python train.py --norm_place="pre" --positions="rope" --rope_theta=10000.0 --init_std_up=0.0312 --init_std_down=0.0312 --optimizer="muon_variant" --lr_mult_down=3.0 --max_grad_norm=1.0 --decay_shape="pow" --max_seq_len=512
MLP neurons of a small language model. Each row is named by its layer, matrix (gate and up: input weights; down: output weights) and neuron, and shows model dimensions 32-127. Each number is 200 + 30 x the weight over its row's rms, rounded and kept within 0 to 999. A neuron's up and down rows have the sign that makes its largest values positive.
After each neuron's rows, "fires before" lists the tokens most often just after its 100 highest values on Wikipedia text that the model never trained on.

L6.gate233,199,212,168,219,232,184,234,254,125,210,202,183,146,207,252,231,223,235,241,144,271,146,217,187,207,182,174,201,149,246,189,182,168,180,224,177,214,198,179,173,216,196,204,178,217,265,214,244,222,206,227,204,188,173,214,227,163,209,189,176,220,166,260,209,210,218,201,177,186,229,192,227,190,178,198,266,239,228,200,204,252,163,251,200,139,205,237,208,159,210,149,235,242,187,212,202
L6.up233,206,240,173,209,181,165,200,226,218,158,171,170,210,255,226,231,221,219,209,194,145,183,214,221,191,170,163,250,188,195,277,179,195,220,206,165,176,201,162,216,213,203,184,245,222,178,235,180,219,168,193,171,211,215,199,140,200,224,127,177,207,207,189,197,170,262,228,163,199,213,237,184,235,218,146,204,256,225,220,188,159,177,220,207,172,217,235,286,213,221,187,210,175,194,194,168
L6.down233,214,224,234,192,204,244,198,206,215,215,141,202,198,201,219,174,195,180,201,269,160,169,282,262,196,123,186,181,176,212,207,179,209,246,179,222,205,182,182,177,176,180,182,214,175,124,231,194,272,268,233,256,239,150,241,208,215,180,170,211,223,232,212,173,187,184,197,189,170,246,161,183,209,194,194,209,214,213,212,190,172,191,194,190,220,254,144,222,229,189,223,236,180,201,190,225
fires before: " that", " to", " the", " it", " he"

L6.gate329,181,239,195,210,215,252,206,183,218,246,158,214,161,211,199,234,195,207,200,217,222,165,206,197,129,243,194,180,219,253,236,245,192,163,179,185,230,242,177,172,166,165,220,221,182,219,246,261,249,262,215,189,163,186,211,208,189,252,266,192,182,170,168,237,231,198,218,213,196,181,163,226,186,235,225,185,224,212,185,187,162,205,169,210,134,200,230,205,218,229,202,233,206,217,204,147
L6.up329,202,241,246,187,139,207,252,243,227,221,235,170,220,169,177,127,254,211,203,201,144,184,223,167,203,210,214,179,223,191,199,164,248,204,152,195,224,177,242,152,179,196,212,182,204,213,204,223,232,204,217,174,203,165,203,177,184,230,223,179,219,209,158,192,199,207,200,208,196,126,223,266,212,217,214,196,186,167,258,167,216,249,175,193,205,216,190,169,218,162,210,238,191,172,213,224
L6.down329,219,189,164,193,223,158,218,165,228,228,205,197,228,158,254,218,212,119,188,234,184,233,205,251,222,170,207,202,184,231,190,173,218,239,221,240,234,236,147,248,188,221,172,151,150,181,150,233,218,202,276,221,239,221,162,187,172,271,209,159,202,219,145,201,149,243,181,196,247,176,181,242,196,257,151,198,131,243,231,235,227,244,205,186,198,223,189,229,252,191,227,160,158,226,211,200
fires before: "|"

L5.gate111,244,211,222,130,261,228,121,204,211,203,192,180,236,187,242,175,192,234,223,185,263,170,226,179,203,204,177,167,177,187,192,167,166,243,159,190,187,162,193,164,202,232,227,266,169,207,179,157,178,139,175,221,158,162,170,231,239,162,250,215,176,211,234,163,258,216,181,216,236,162,186,184,216,192,165,192,163,237,236,226,189,243,166,220,199,193,181,147,251,200,226,218,220,200,211,188
L5.up111,212,188,174,196,233,197,226,173,178,240,198,197,269,192,143,196,231,221,273,184,233,160,201,186,217,200,239,138,183,222,133,136,221,194,179,207,176,212,230,211,259,236,197,225,158,215,169,220,181,197,263,209,222,190,178,190,250,175,216,168,174,220,200,173,220,227,192,247,217,203,130,207,169,188,224,199,175,166,186,266,233,216,234,205,165,239,190,201,238,207,239,225,189,166,143,246
L5.down111,224,166,201,254,212,196,205,190,194,166,178,210,242,201,228,186,185,171,223,254,182,145,205,305,205,226,199,231,208,186,134,209,222,191,177,210,171,202,215,198,201,212,269,216,206,149,257,227,182,187,143,273,244,205,166,209,211,133,188,223,183,214,179,168,262,166,219,164,194,232,197,208,213,213,186,150,207,159,206,187,164,170,218,180,129,164,209,215,218,211,193,193,228,178,215,236
fires before: "=", "The", "In"

L6.gate100,193,189,236,191,210,150,172,218,133,192,163,206,211,260,201,158,194,220,195,209,237,164,241,201,205,186,205,170,222,231,175,164,216,248,175,202,253,251,174,148,216,221,217,170,232,186,175,220,252,243,171,215,208,207,156,160,214,160,245,172,214,213,196,214,248,234,206,189,203,245,231,196,201,178,203,277,197,149,210,192,243,177,248,203,209,170,173,134,173,209,157,208,224,202,132,217
L6.up100,155,190,161,191,214,111,207,202,221,191,219,151,233,245,208,171,200,214,194,255,148,189,240,183,220,215,179,169,206,203,201,181,263,147,140,224,147,152,152,147,240,242,241,177,219,160,175,185,192,204,171,255,259,179,230,190,193,202,224,223,194,190,210,145,176,188,259,186,201,208,167,186,218,209,173,246,212,217,175,177,186,239,228,197,184,172,241,203,191,242,210,168,171,210,160,191
L6.down100,154,211,180,231,203,187,157,225,175,198,238,151,214,231,190,238,224,174,219,202,158,215,182,181,136,209,132,195,251,233,275,187,248,189,189,202,194,214,217,196,204,152,264,199,226,193,229,176,223,199,228,231,232,168,220,159,159,230,211,218,145,154,138,168,273,197,209,182,161,202,178,189,152,186,194,201,187,151,180,218,147,171,219,232,207,233,154,243,223,239,188,196,211,174,155,182
fires before: "ed", "s", "ing", " to"

L6.gate300,207,202,222,227,228,202,220,254,205,260,204,249,141,240,169,200,220,180,253,230,190,172,240,225,171,226,197,203,185,195,210,220,205,151,179,171,134,141,132,214,165,208,210,207,168,188,191,206,200,227,145,175,210,161,190,259,180,212,212,233,212,239,203,185,225,206,206,183,236,218,184,127,149,235,218,234,229,229,274,229,206,225,186,172,249,189,204,176,176,199,203,228,228,182,225,153
L6.up300,166,157,205,211,197,242,247,201,167,226,181,227,177,170,160,201,218,154,223,170,167,179,218,179,233,188,160,222,221,273,170,255,183,194,169,208,173,236,190,214,169,207,138,243,216,201,184,224,184,205,200,209,209,182,254,181,229,184,254,190,215,160,224,196,215,192,158,215,237,164,191,232,212,218,181,209,186,186,190,144,213,232,148,241,185,139,192,218,198,191,239,208,166,198,231,143
L6.down300,200,177,211,209,315,158,236,163,194,237,256,227,127,161,138,166,235,227,206,163,187,215,139,169,204,184,159,234,258,231,183,229,182,208,209,181,259,168,188,159,200,236,207,172,154,202,206,153,217,214,231,218,207,206,261,176,168,228,172,210,233,222,211,213,180,154,220,197,208,207,199,220,259,266,174,242,235,202,207,207,188,180,171,196,181,260,178,196,180,185,191,170,215,238,142,231
fires before: ",", ".", "\n", " |", ";", " ("

L6.gate383,143,182,228,194,193,191,159,201,230,188,193,163,127,199,227,252,223,232,217,180,150,165,163,239,239,204,237,199,197,162,171,170,203,205,153,199,212,250,167,201,188,189,199,176,230,198,174,209,211,190,188,242,169,226,240,213,215,234,201,234,194,190,190,210,181,169,203,289,180,218,199,204,178,215,242,219,219,128,201,156,195,194,264,216,245,200,237,176,166,159,198,186,193,214,191,200
L6.up383,164,260,222,143,187,265,183,273,256,149,214,165,203,228,187,222,121,176,167,230,168,179,149,192,252,237,162,209,213,185,234,205,192,230,238,194,183,204,144,227,199,199,201,164,204,228,186,193,185,193,159,175,211,239,237,186,164,239,214,237,258,193,184,199,166,178,141,251,211,151,219,191,198,201,250,229,233,172,165,184,199,224,203,275,217,232,187,191,197,228,186,174,163,210,199,151
L6.down383,191,220,186,159,176,184,191,163,243,169,215,174,213,219,176,210,198,162,200,237,265,240,220,194,209,194,249,182,213,190,234,146,193,250,206,171,238,141,177,233,176,258,194,226,235,191,183,221,147,242,187,215,181,220,154,191,215,205,180,134,232,215,219,223,181,258,204,172,214,148,215,208,168,195,218,237,204,213,223,210,190,203,181,182,214,232,184,198,243,219,212,250,190,180,206,204
fires before: "|", "/"

L5.gate459,209,201,217,227,199,184,250,176,212,165,193,180,224,201,208,218,202,221,173,164,161,189,197,197,191,203,170,187,224,203,211,179,218,223,243,254,182,197,180,186,183,223,216,169,224,229,181,156,208,189,155,193,172,173,196,217,185,236,202,190,263,217,217,222,206,167,185,207,232,187,242,183,187,221,226,179,195,176,207,168,207,208,213,212,202,199,188,212,175,179,172,182,238,171,193,177
L5.up459,214,264,261,202,164,188,223,222,213,235,214,199,243,207,216,229,215,199,223,211,202,214,211,207,160,167,196,204,177,198,214,187,210,192,181,201,185,215,181,169,222,250,169,242,172,272,202,205,214,195,183,156,215,241,201,182,214,165,205,240,159,268,203,233,297,214,205,207,234,212,203,192,253,153,187,234,287,230,225,143,180,188,192,192,200,171,195,201,190,206,236,236,240,165,197,220
L5.down459,204,194,242,170,195,216,234,150,223,147,213,222,204,286,168,253,229,213,166,215,239,222,201,202,238,207,176,208,200,189,248,157,232,182,175,191,193,192,134,194,202,196,190,175,181,169,198,194,189,158,222,160,157,178,161,165,210,151,177,191,168,236,165,202,182,185,157,198,234,189,161,174,192,165,168,170,231,189,214,200,171,204,193,141,222,228,166,143,177,161,203,212,193,197,267,200
fires before: "|"

L5.gate99,204,149,207,196,182,179,193,230,186,190,212,221,193,204,164,174,213,143,174,217,225,191,164,148,216,216,138,201,180,289,141,191,208,206,217,224,222,220,215,220,215,260,232,201,151,204,172,236,214,215,228,263,212,181,186,212,194,163,245,237,221,187,184,149,206,225,234,217,165,226,156,173,200,199,146,193,164,160,182,211,203,214,214,229,195,203,215,135,246,240,221,285,187,169,171,238
L5.up99,172,151,201,207,198,202,207,199,176,230,232,209,201,260,229,189,211,237,237,247,165,173,253,210,243,154,193,140,181,264,140,192,267,169,164,209,259,226,234,207,180,198,235,167,213,205,230,181,197,150,166,182,174,175,188,238,157,232,128,163,181,170,241,209,181,238,184,171,161,199,169,242,262,223,201,174,196,163,229,177,185,128,235,229,195,177,254,214,222,207,238,204,237,264,175,159
L5.down99,228,205,227,124,206,215,154,190,167,201,230,196,179,215,223,205,190,198,214,179,218,190,212,198,182,170,196,147,243,215,187,161,225,215,181,227,219,193,180,178,199,211,239,203,210,175,199,142,189,202,148,204,205,190,281,199,237,230,189,178,137,156,221,156,148,195,165,160,171,155,217,236,238,212,214,222,207,186,244,193,167,199,197,189,171,211,133,232,120,247,205,174,139,199,118,153
fires before: "ed", "ing", "d", "ment", "ments", "ti"

L5.gate140,163,224,212,170,253,130,182,164,217,291,194,205,174,183,208,218,177,228,233,232,208,198,175,217,163,185,191,194,168,225,203,240,180,204,200,272,186,231,197,218,184,254,188,243,125,240,163,246,170,237,182,211,192,222,216,202,175,268,188,219,210,147,171,203,186,205,207,186,219,201,214,165,211,251,208,225,184,159,238,187,219,216,181,160,182,192,138,172,246,163,215,206,219,205,196,184
L5.up140,194,204,197,190,250,231,182,219,265,235,189,197,238,208,222,150,200,204,215,159,198,178,188,163,256,199,244,230,253,180,235,170,144,208,265,146,211,216,211,161,219,199,230,131,235,197,189,159,135,188,183,224,232,164,146,204,182,214,174,254,203,196,183,271,183,238,222,201,243,123,195,181,172,215,207,193,182,185,183,202,191,244,246,242,187,207,229,189,186,185,239,243,181,190,233,206
L5.down140,219,172,209,173,242,219,221,208,234,208,178,172,186,225,152,142,150,174,220,188,165,182,181,185,248,246,208,193,177,233,213,207,160,209,227,162,231,184,238,179,228,157,212,122,218,160,195,151,228,203,208,258,197,166,332,176,196,251,236,212,168,207,259,189,204,166,179,186,224,156,243,215,173,184,239,228,203,205,169,198,197,243,234,207,206,194,157,216,262,211,188,187,203,243,208,240
fires before: "="

L5.gate621,204,175,193,203,201,226,205,227,243,208,211,198,158,255,173,236,191,236,192,160,174,145,222,242,198,198,187,198,234,230,218,209,214,198,204,217,293,221,145,208,196,158,176,207,197,168,232,254,239,234,201,227,207,146,206,235,161,213,180,192,209,231,212,193,201,176,217,121,215,218,170,153,206,213,154,204,184,181,186,134,159,167,200,172,156,213,195,198,180,200,239,213,201,180,165,224
L5.up621,188,149,206,225,145,171,251,262,196,212,210,225,198,205,198,194,159,172,228,137,197,120,224,249,203,225,216,195,236,236,197,216,239,190,235,205,220,186,176,203,225,200,208,236,220,156,205,179,225,280,208,209,226,222,232,167,197,210,179,194,170,137,220,229,173,219,186,198,259,198,229,201,215,225,182,220,267,175,212,186,179,156,212,196,178,161,198,184,169,240,212,262,189,188,189,245
L5.down621,167,235,173,206,162,207,220,190,177,247,195,175,198,214,246,233,155,202,208,238,143,143,192,259,246,179,235,206,157,213,208,147,174,222,189,147,204,229,199,232,227,236,140,204,165,240,227,226,199,215,259,203,188,220,289,163,208,196,154,197,183,226,180,218,219,157,189,176,146,171,218,167,200,194,253,235,226,197,237,160,233,230,224,229,174,220,183,182,213,242,171,216,255,149,199,235
fires before: " the", " that", " he", " his"

L6.gate165,190,135,179,191,143,272,164,179,184,181,196,216,182,176,136,232,211,216,177,209,199,171,205,220,228,154,166,198,141,256,187,191,199,224,234,239,181,210,191,176,189,201,226,190,198,215,160,209,207,237,229,158,209,241,237,149,162,239,183,190,200,225,247,254,185,184,215,204,178,216,199,215,178,180,245,215,219,187,186,177,229,171,214,173,207,211,182,161,155,185,197,188,184,168,249,199
L6.up165,203,179,174,188,207,178,188,214,168,164,150,119,198,208,204,189,176,182,225,204,193,155,187,209,206,204,153,208,164,213,245,208,227,229,181,240,228,188,157,199,244,150,183,170,158,200,237,153,170,215,182,188,198,154,259,207,210,223,187,206,188,223,199,216,125,203,121,181,187,173,158,145,181,195,212,166,213,169,193,190,165,208,221,190,155,174,210,223,197,176,197,179,213,120,164,141
L6.down165,156,205,180,226,211,171,197,149,170,224,196,195,229,205,188,171,206,137,187,198,240,221,161,194,217,255,196,225,224,167,201,220,161,262,258,214,257,157,178,201,153,169,240,158,192,173,248,252,219,166,198,180,192,221,123,214,192,227,218,178,180,263,222,193,218,152,240,162,196,212,184,228,187,148,194,227,189,185,188,230,247,228,199,242,186,213,154,173,219,228,200,214,247,284,258,229
fires before: "=", " \"", "\n"

L6.gate707,200,169,184,230,191,264,208,209,210,167,223,234,178,148,183,157,155,198,195,211,197,195,218,201,239,139,176,238,224,230,222,181,178,271,183,158,200,220,200,139,193,215,191,230,205,195,178,210,149,206,170,147,174,201,161,148,163,166,216,203,216,216,206,170,164,183,186,196,223,171,233,189,126,186,184,231,180,164,207,165,220,216,206,225,194,217,234,141,225,216,191,196,217,211,225,206
L6.up707,186,233,176,197,227,208,179,212,188,239,149,117,223,205,202,197,241,236,173,173,207,173,209,218,229,221,189,204,223,207,179,170,197,206,179,185,136,241,204,164,223,205,177,190,199,171,225,117,185,188,205,136,153,201,208,170,212,227,151,197,211,205,213,199,198,182,220,147,198,170,223,239,172,171,267,136,241,197,219,191,223,151,196,196,179,248,230,221,216,197,180,152,177,171,196,201
L6.down707,255,187,231,239,150,151,215,212,198,183,245,239,207,246,219,259,198,214,211,185,191,247,184,196,155,189,165,151,195,192,189,218,214,194,180,229,228,169,201,212,176,210,227,205,185,174,246,255,212,240,161,249,236,212,129,198,200,225,223,175,216,165,191,191,217,224,175,234,174,260,207,210,245,248,190,241,199,239,196,302,206,228,197,194,210,151,204,224,141,191,190,235,205,231,175,190
fires before: "="

L5.gate217,220,191,186,175,236,241,195,215,175,227,205,192,198,219,224,208,233,221,224,223,170,189,177,172,178,136,188,246,215,147,199,169,160,152,222,196,146,211,249,173,189,164,185,187,184,235,198,174,171,242,168,185,215,183,169,138,217,205,236,187,210,198,179,227,230,156,163,169,149,190,253,175,197,255,199,206,245,186,185,190,213,277,195,171,186,181,181,217,161,158,197,206,174,167,247,193
L5.up217,172,215,211,206,190,177,171,223,201,179,161,173,212,244,167,207,172,219,199,209,184,168,207,179,182,190,240,173,186,190,191,171,171,146,218,170,184,173,151,176,189,212,164,234,217,182,224,171,232,204,214,204,221,215,172,222,174,100,157,236,186,173,210,254,207,208,210,262,291,208,199,166,169,171,204,176,196,187,177,203,233,221,231,240,223,184,231,202,134,222,196,259,202,193,186,170
L5.down217,169,188,167,168,236,209,219,163,262,149,216,182,177,225,214,168,186,198,166,230,256,226,229,231,208,213,163,216,253,193,206,228,225,231,197,234,253,155,186,264,181,248,189,224,147,187,207,197,207,219,187,192,198,177,307,220,194,166,141,273,165,213,205,176,225,179,203,210,192,179,220,178,179,199,181,239,211,213,206,248,227,248,210,210,232,244,215,200,207,230,198,167,154,156,145,222
fires before: "=", ".", ")", ",", " ("

L6.gate11,172,226,194,174,196,158,224,166,231,207,185,256,224,222,176,197,181,197,200,186,151,218,197,268,217,203,181,190,167,224,189,228,173,193,241,217,197,227,162,221,120,212,213,262,200,191,186,171,234,190,183,162,191,227,246,185,176,177,183,173,217,186,191,173,180,183,151,152,232,252,193,140,115,220,175,188,207,187,235,177,249,207,176,235,220,202,182,233,212,196,167,195,190,145,239,188
L6.up11,196,184,158,185,248,253,203,117,221,198,226,200,181,191,181,201,200,258,217,216,192,116,225,176,165,258,156,205,238,232,183,237,170,197,224,200,106,202,167,194,240,211,194,242,165,161,211,200,213,182,151,232,210,179,201,219,207,207,195,243,164,199,238,212,181,277,227,229,216,153,202,207,186,202,245,159,143,177,182,258,179,244,210,197,185,213,261,195,170,193,208,212,171,189,198,228
L6.down11,154,232,201,165,170,211,226,175,160,196,219,147,161,216,225,197,202,196,153,225,192,162,129,180,179,229,240,184,239,209,213,272,226,232,215,154,213,208,201,196,146,229,210,149,251,220,237,227,275,211,240,209,204,233,77,171,174,150,242,217,217,204,164,187,225,176,181,205,218,181,199,220,184,214,231,174,173,159,240,205,174,192,164,231,200,179,178,239,128,209,220,182,224,190,177,224
fires before: "="

L5.gate659,183,216,199,190,195,203,188,207,186,175,211,217,219,196,173,135,134,242,235,228,225,217,165,204,247,204,205,174,232,203,86,181,153,245,206,189,213,153,171,208,184,228,211,98,204,202,178,176,210,183,201,196,154,221,238,145,200,126,225,205,269,216,196,182,178,175,181,224,188,200,189,241,200,116,198,135,188,160,176,209,180,186,183,169,190,234,192,195,207,184,229,233,233,170,207,207
L5.up659,230,206,187,131,208,184,199,210,189,223,190,261,200,189,191,215,157,237,235,210,229,238,179,214,228,170,175,159,196,203,153,203,193,248,213,201,231,184,209,196,189,199,209,228,167,183,171,207,247,189,194,205,195,180,139,181,216,142,218,221,224,220,212,235,190,256,184,205,198,228,177,212,218,183,181,146,219,133,251,232,227,241,187,197,197,203,224,183,194,211,195,198,199,169,182,167
L5.down659,271,184,171,180,158,155,186,195,203,221,204,130,206,202,210,198,201,224,220,191,185,170,171,260,174,233,225,204,261,198,152,168,212,211,189,173,201,141,225,116,174,228,210,172,202,171,190,200,249,206,209,206,190,212,274,176,179,155,216,174,170,224,203,194,218,184,227,156,200,174,207,224,183,205,174,224,211,222,182,184,198,187,194,178,187,137,210,190,209,178,250,221,229,204,215,191
fires before: "=", "The", "In", "He", "M"

L5.gate560,175,156,213,222,210,204,194,203,212,193,300,213,218,193,168,211,175,185,150,177,245,255,192,148,178,154,199,217,189,229,174,202,148,234,234,212,176,220,202,176,201,179,174,201,158,230,210,175,205,223,214,173,218,181,214,211,205,179,271,288,184,166,206,142,135,186,228,186,234,184,172,217,240,182,168,222,210,140,221,230,179,236,168,201,198,224,226,195,182,194,147,229,231,207,189,161
L5.up560,177,204,245,210,229,192,183,203,226,237,236,217,195,202,158,263,193,179,193,267,185,220,211,196,250,161,212,184,182,197,259,183,204,226,220,170,173,183,189,221,202,250,199,148,213,215,272,185,195,206,199,189,256,186,180,167,148,206,236,234,201,176,134,208,189,266,207,177,206,194,188,186,174,220,178,208,197,163,140,197,221,240,213,173,248,211,201,171,212,225,142,183,220,178,198,145
L5.down560,217,169,200,198,232,156,216,218,200,179,219,168,201,231,179,180,149,203,219,200,220,222,189,158,166,235,241,223,294,225,242,204,224,164,229,178,202,229,209,205,248,217,213,216,230,237,218,168,198,182,167,192,198,205,381,210,211,253,187,215,258,194,221,183,208,212,184,205,203,141,212,244,238,211,223,167,135,203,258,223,185,235,232,206,155,205,213,232,196,187,223,171,195,176,147,238
fires before: "="

L6.gate697,218,213,178,166,200,246,165,217,211,205,165,226,168,255,166,178,290,172,206,138,208,193,239,260,156,204,187,150,159,156,209,225,199,201,186,174,219,196,213,190,231,224,208,208,187,210,175,233,184,203,226,226,171,215,241,179,190,235,208,207,204,249,230,162,203,174,168,164,241,210,241,235,250,178,222,213,221,182,224,190,134,217,198,149,195,212,150,183,189,159,208,215,187,204,208,187
L6.up697,209,238,236,150,165,212,203,247,196,201,160,162,188,254,184,161,229,198,203,234,165,225,193,194,167,220,223,224,219,159,159,238,182,180,145,192,187,209,170,227,234,138,188,190,171,216,185,243,169,169,214,187,166,199,226,150,188,234,198,195,131,204,213,235,190,205,161,212,215,148,230,175,229,175,163,241,199,182,227,208,160,247,181,197,197,215,131,209,208,207,162,251,190,221,204,188
L6.down697,188,221,206,134,204,201,175,246,198,179,166,196,154,168,206,235,205,234,193,208,212,196,185,178,191,253,225,160,190,220,224,236,209,202,206,212,221,242,177,195,155,205,162,149,221,171,160,189,205,204,171,241,198,155,126,192,217,203,198,231,221,199,204,186,214,215,253,205,175,186,200,242,216,226,222,252,193,235,268,157,229,200,165,187,178,184,153,218,187,190,227,207,126,192,198,202
fires before: "|", "p"

L6.gate235,115,215,221,170,233,197,173,184,165,162,211,200,158,216,213,179,195,230,172,197,186,186,201,241,248,173,234,223,172,231,195,244,206,199,232,188,225,190,171,222,206,161,235,269,249,238,206,192,189,249,168,214,217,132,206,192,215,185,143,171,202,159,248,206,198,199,198,164,183,247,206,222,178,205,173,161,214,213,176,217,219,234,210,189,143,127,182,247,200,180,205,175,172,262,222,185
L6.up235,196,162,209,197,225,242,197,183,211,217,159,234,208,229,238,201,231,231,218,161,128,200,166,187,224,232,213,210,187,210,180,193,246,249,197,231,224,215,217,169,236,178,207,227,211,135,245,207,134,186,218,173,167,179,205,210,174,193,199,213,222,251,204,211,198,212,201,151,205,227,204,193,223,187,235,159,188,238,150,193,216,174,195,129,218,253,171,187,182,196,221,246,196,215,201,218
L6.down235,169,204,139,215,257,173,209,199,176,201,227,190,215,177,211,193,201,239,201,172,174,226,133,172,227,174,174,259,197,212,257,187,213,247,207,219,188,129,241,174,176,169,184,211,160,229,180,199,187,172,220,218,216,168,154,241,170,159,160,216,204,205,182,215,192,173,237,173,238,159,149,272,260,179,200,168,253,226,266,206,172,230,224,182,211,247,235,153,227,183,187,226,247,239,191,189
fires before: "=", " =", " and"

L5.gate791,148,183,154,225,242,211,173,182,245,212,205,225,141,189,211,212,213,271,194,160,198,231,218,239,252,161,223,189,198,199,210,206,200,248,191,212,157,215,210,212,227,193,170,163,184,261,124,166,188,180,247,166,224,209,99,176,206,178,207,208,158,220,212,229,210,179,200,178,214,210,218,194,208,217,210,186,216,206,182,240,205,253,151,219,196,186,170,214,224,189,208,197,166,133,179,216
L5.up791,205,212,250,190,214,198,209,226,204,245,193,191,234,157,200,243,200,199,202,231,203,209,222,185,182,166,300,242,215,215,237,205,195,216,234,216,173,257,232,210,150,218,146,199,207,181,212,234,201,189,146,157,186,254,203,260,206,181,234,247,197,239,245,179,174,244,219,216,200,173,166,146,232,220,172,207,176,257,215,201,160,154,206,220,241,204,276,214,212,261,182,176,201,228,190,190
L5.down791,221,199,265,191,238,191,212,223,246,186,208,202,169,154,155,198,193,217,180,182,178,160,211,216,170,198,199,196,213,199,158,230,185,231,180,209,200,235,217,181,197,284,202,219,221,179,215,232,219,168,228,214,195,205,156,236,237,208,190,185,238,212,161,222,214,167,196,189,199,206,241,260,202,224,181,237,218,181,191,212,141,157,240,229,220,169,153,222,236,154,142,185,174,210,166,178
fires before: ",", ".", " in", " (", " and", " at"

L6.gate48,179,230,179,175,213,201,205,257,206,237,197,230,165,198,229,182,222,180,200,155,209,194,247,181,156,270,220,181,227,240,193,216,162,200,207,220,169,222,205,218,187,196,199,122,233,247,160,231,174,230,176,240,261,193,141,240,210,207,227,240,206,233,188,180,203,218,180,160,222,204,162,217,219,206,211,195,231,196,238,165,206,234,196,218,203,202,239,191,189,241,128,190,209,254,232,246
L6.up48,222,167,175,185,174,170,206,173,170,269,201,240,188,234,165,235,231,194,181,169,244,212,218,199,239,223,167,224,247,210,231,164,173,165,233,145,187,180,200,194,189,186,159,211,205,273,238,168,190,161,253,248,172,239,171,211,269,212,169,189,201,224,235,219,157,171,191,201,187,188,204,129,169,207,260,222,198,187,191,197,160,238,197,206,189,202,200,209,233,187,160,188,206,238,182,219
L6.down48,262,171,224,157,277,130,213,179,128,203,214,209,211,211,188,230,232,176,214,203,211,175,215,204,190,166,160,212,174,168,175,186,193,221,229,235,194,189,213,167,185,195,214,203,174,248,277,184,169,186,263,194,175,151,288,191,190,179,230,183,218,238,106,184,256,207,132,214,183,234,212,202,242,163,184,202,197,212,226,170,186,220,156,189,215,190,203,193,210,183,213,142,191,172,176,275
fires before: " |", "\n", " ("

L5.gate314,220,169,190,194,253,210,142,204,177,262,227,188,195,219,201,231,186,192,231,177,210,189,191,136,190,211,167,178,250,257,186,163,210,204,242,278,235,219,175,212,230,187,201,207,217,180,186,223,139,162,218,126,181,227,245,171,234,251,250,154,247,210,199,227,193,198,239,181,244,178,163,141,179,195,254,181,178,209,171,178,212,167,225,218,150,197,222,205,202,173,204,195,210,201,159,148
L5.up314,210,193,171,148,194,209,212,242,232,233,209,177,170,194,145,155,169,204,182,221,237,211,186,162,212,237,207,204,216,244,198,203,229,232,222,205,177,179,193,136,181,209,141,222,243,216,230,227,131,256,229,178,196,199,183,157,240,155,226,188,189,158,222,235,187,213,156,157,249,192,186,133,154,201,206,214,189,152,165,225,219,206,218,274,243,180,255,192,201,218,216,232,154,152,221,150
L5.down314,135,185,192,190,207,195,194,193,165,227,227,159,246,223,184,204,199,159,212,175,212,179,216,205,188,168,183,180,211,172,178,257,201,186,158,194,194,216,237,219,196,142,242,165,236,224,246,213,226,188,228,192,211,249,350,166,168,187,244,179,198,199,205,206,183,211,203,247,213,234,238,177,172,173,185,181,167,160,230,186,251,234,171,163,205,209,212,201,229,169,238,239,259,204,281,167
fires before: "="

L5.gate6,216,189,282,245,196,157,223,209,248,278,239,165,230,225,198,177,192,224,251,220,208,216,201,181,197,166,182,240,181,146,212,207,163,190,257,230,211,169,156,176,192,183,211,190,252,190,157,178,194,198,225,219,224,185,145,163,194,171,193,206,242,200,236,175,189,212,198,167,264,241,213,202,180,212,180,199,204,224,193,151,260,184,147,192,221,177,209,179,209,212,242,118,207,224,176,195
L5.up6,186,195,178,271,180,241,198,235,190,228,263,122,205,165,196,198,186,230,227,172,202,212,157,196,240,171,188,243,240,169,159,211,174,250,213,238,175,208,235,185,168,193,223,196,163,175,232,194,169,232,212,197,262,183,168,176,205,214,164,246,182,198,235,213,174,235,264,228,220,215,214,186,163,260,194,178,231,206,204,234,192,171,200,213,247,191,224,218,224,216,188,161,187,155,125,218
L5.down6,239,169,174,187,207,153,182,176,224,186,196,160,167,158,224,176,234,212,207,212,176,260,236,187,222,216,198,185,206,210,126,199,224,162,166,175,235,171,214,218,187,194,239,161,231,153,184,190,233,228,129,245,223,175,109,192,175,186,172,224,172,213,205,178,181,175,269,169,242,173,199,217,230,157,180,155,189,218,199,194,208,224,219,182,215,199,149,209,202,178,190,238,214,247,235,262
fires before: "=", "The", "In", "He"